From a checkpoint of a small transformer trained on Wikipedia.
Size: 16 layers, MLP 320 SwiGLU, 10.5M parameters.
Architecture: LayerNorm before each block, rotary positions, no biases in attention or MLP, tied embeddings.
Training: a variant of Muon for these matrices, 3832 steps.
MLP neurons of a small language model. Each row is named by its layer, matrix (gate and up: input weights) and neuron, and shows model dimensions 0-95. Each number is 500 + 40 x the weight over its row's rms, rounded and kept within 0 to 999. Numbers have three digits each. A neuron's up and down rows have the sign that makes its largest values positive.
After each neuron's rows, "fires in" lists the words (lower case) most often at its 100 highest values on Wikipedia text that the model never trained on.

L8.gate59:461462501511490560439507530583501527530533507425491483457514484446609450506492535529473506500489373527532456527461548479508475463497564524565505521544466541467423500521444479497496523447460474454464510512456604570508447542500536506479491443572507485515514448490521452507479488540465520473
L8.up59:476500605515566488476475573553415564574519481557549549526504458447453483557494505520403458466507450447493479563430518565533486540500494500434557532500474535523502514459498510550507591496588469525502502466460555495459522547418473496479493506452481504522557480484510479504499509452471504422
fires in: "at", "as"

L3.gate199:530442469508484520463509449478523476518489537539496453507555517476513511554572526515599536499510483512492541500528445571562474513548578437469546474548484550440492497500455517461475532431535469406467524484542523523508491547552460405476526557500497534491552463477572502530465570537506468517
L3.up199:502457527505534513464485502499421500445519481535511481502565483468518543576523471521482479472523537509476482461512472476557497507477511482514532417485467526460428469452474547430434495415537423418449566510522530513462481532452491461521531595572448470508524454443549546514473532592548490519
fires in: "in", "for", "at"

L3.gate68:450490480486459481478528439545503431482476482495493532553461488398467458455476560454554455455540426493486548467488534519521438443564489521514459527520513466543472490510475490511509490520492508478583516472498482507487506587514523518471512448547499476512581424504529520527559441523546458566
L3.up68:500553517509471525431484523511457534483482450502474502505545507415514463416524552501563513460483401512497529495471569532496477489573466553559477517506514476563460451460569507523505587498513531459564550450435436549539479507463511541504419459532487501506537440539431459532532494488482602511
fires in: "career", "life", "as", "work", "time"

L7.gate312:485465524427450540557470532426491475451486511552462472433486503377484493567460453484486504489530531547490561502469475549457537521484536516413450590514515444484545511508503573511452574465509429436579458541466487540510543561521447475493501440554524461524470493451541525460485510549473488549
L7.up312:485455499483487535540498467462491483487579498455491526460505463443497534562471496504484525467477481515478521522513501486510525543388490478492545555446484562485446470429551558498478509496532495564520425458544486507524517527505504442494461435525539539496532522557528449474469471546480527440
fires in: "on", "about", "to", "in", "for"

L3.gate33:471525457575457511524538544446502461448514486515514480512477535576513528515487511535527581469418519509507480467471500492518553487523493476492474475487507487471576496482502408462530519498549532499586533505548511508522514516548471498548540472460510455495418509472488502506535485506512457535
L3.up33:482528484589450513480503554535496568455460459406473529435558502500437473469486535475454452497461559499497501513468513454528488442530530453458479525461530491537537507521473417465505481504502468427479548506537515517506490500521511534541477502567420458464445504481474559537502493474451425498
fires in: "be", "beach", "beam", "beer"

L3.gate186:507582477480557470475505541461440477532504591558465448458569508511413466568531582528530448490468475484454531471514517557450521510479466513530482535519474468431476456540526490520508501427504470543475529559562503523401522548561482509571427531473541528537526520507487524499514565516503516417
L3.up186:495482506478484504570548541436449554542511519466483490496501596506485479506484518464521417505470496503475530489531493520427528483525505492586492607511492602478553483552505448519452503487443520580451438543543489537508504423535534482444511526504554457432439516435485415434500565504506493538
fires in: "to", "of", "up"

L2.gate174:472496612486515498492543515479442487523499541465531538501573430462440523479462476466506537453481507478444574486526495502454500487476492510453421554474518528460477547450495548485479593545466437506532507592493436547495499460494561442563442464544496436471486467564522477458506523477482574448
L2.up174:458498532478444542533497549461460513517538501509514497485512535423556537492474450519473434475470488467475463522461482439509420571498490552522445480520472556458461476391498520533511527506497497528403513597487494538524534511532501485528481485533566447531529494551485458437515510568551595451
fires in: "with", "for", "of", "to", "in"

L2.gate200:458562460520489567584519559551526473402472476436451458476483469490415500523541450424520497510526517473492525478445567458445523554511434494469468532530463466519504477440498566483506486543483538495532522537455517503535505532467465537435572514456536471456445503484484514471517458480507516593
L2.up200:528508523535532534589431560453556491437512472510483488550537481557457495562461463484498441521497541542510506481485593435501533587530511485436537502565497485554556512471539435495595486529471506489460496423482516487529411456501479512486555483464575402508456414561499520445462473426528452477
fires in: "be", "being", "beer"

L7.gate13:505519533479466453468448511534496554486458531496476523579465531474446463500538506483473506462521470509492500547539503494483425539548544442522527525430472488509506544454518467495437515530510529558456477482472550428521501498502480551479448532556582461484532432590451484547482511540604532501
L7.up13:510535482547544503506497445462449460532549454516509467467445511489532447441511532515479490450466425494472538491610527544541419463466510508595516490546555476488495500537583553535446495557486516491547495454501621519405530492520562473479441596508478448514552454539457525478468539489520525535
fires in: "career", "life", "history", "education", "biography", "personal"

L4.gate95:501536525474485455552577577470411532541457473468519526558532468379554511538501451518474471567503564445517481488583510517542502494541538513569493607476468430506548450437467492509565531473464507432455461470477474487483416513451512439469500487520517481518464509565496551530514480500545501518
L4.up95:544561533458523391493499550556422529477555477443521469518508457452495494549484445535550469542534558458445483437543505491521454516545505535521472515532461427515619481412522514566515481522540469459485488515503471517412489520478514458506509547518537472555489525492563526486511482546515444567
fires in: "of", "within", "from", "downtown"

L10.gate239:513474537486530519439513520513524518450542449478576510484601488420494429466523473519525488475571499471536421501532481443510467483468504422541447532531448432538531518522521519524484551464454502448481437508519519511511450549517524461521489497518530495497512551439462509532472513448473498513
L10.up239:563492554496511524506509551504519462506506529517511437531489491486501484513506460514533515518473514525444493548540516529469485477501530483492458505512487531486483555512526490582543544476591574450550436460511592515395476473509522507575504511485466534491493509523502544461497529541479456509
fires in: "of", "under", "among"

L2.gate231:524460542455456545495496469543525528418513508505401512520494527513469480510500487507541542539502503425458439422480434523520531590462584526414566476479495527513472559461490472513479470421566528459502505505518513545474516525511553473485490584513559477534514568444451569541531456524472505492
L2.up231:546494494594502521486454570449551479478547433463538491500489443542385436517476478519502508483472533538499515543492483460547519529421499550546541454447511544463541536508525514470541538534446506511470431546440486493532491510522515525467522445494479502489503444476586552414438482461504495534
fires in: "over", "countries", "class"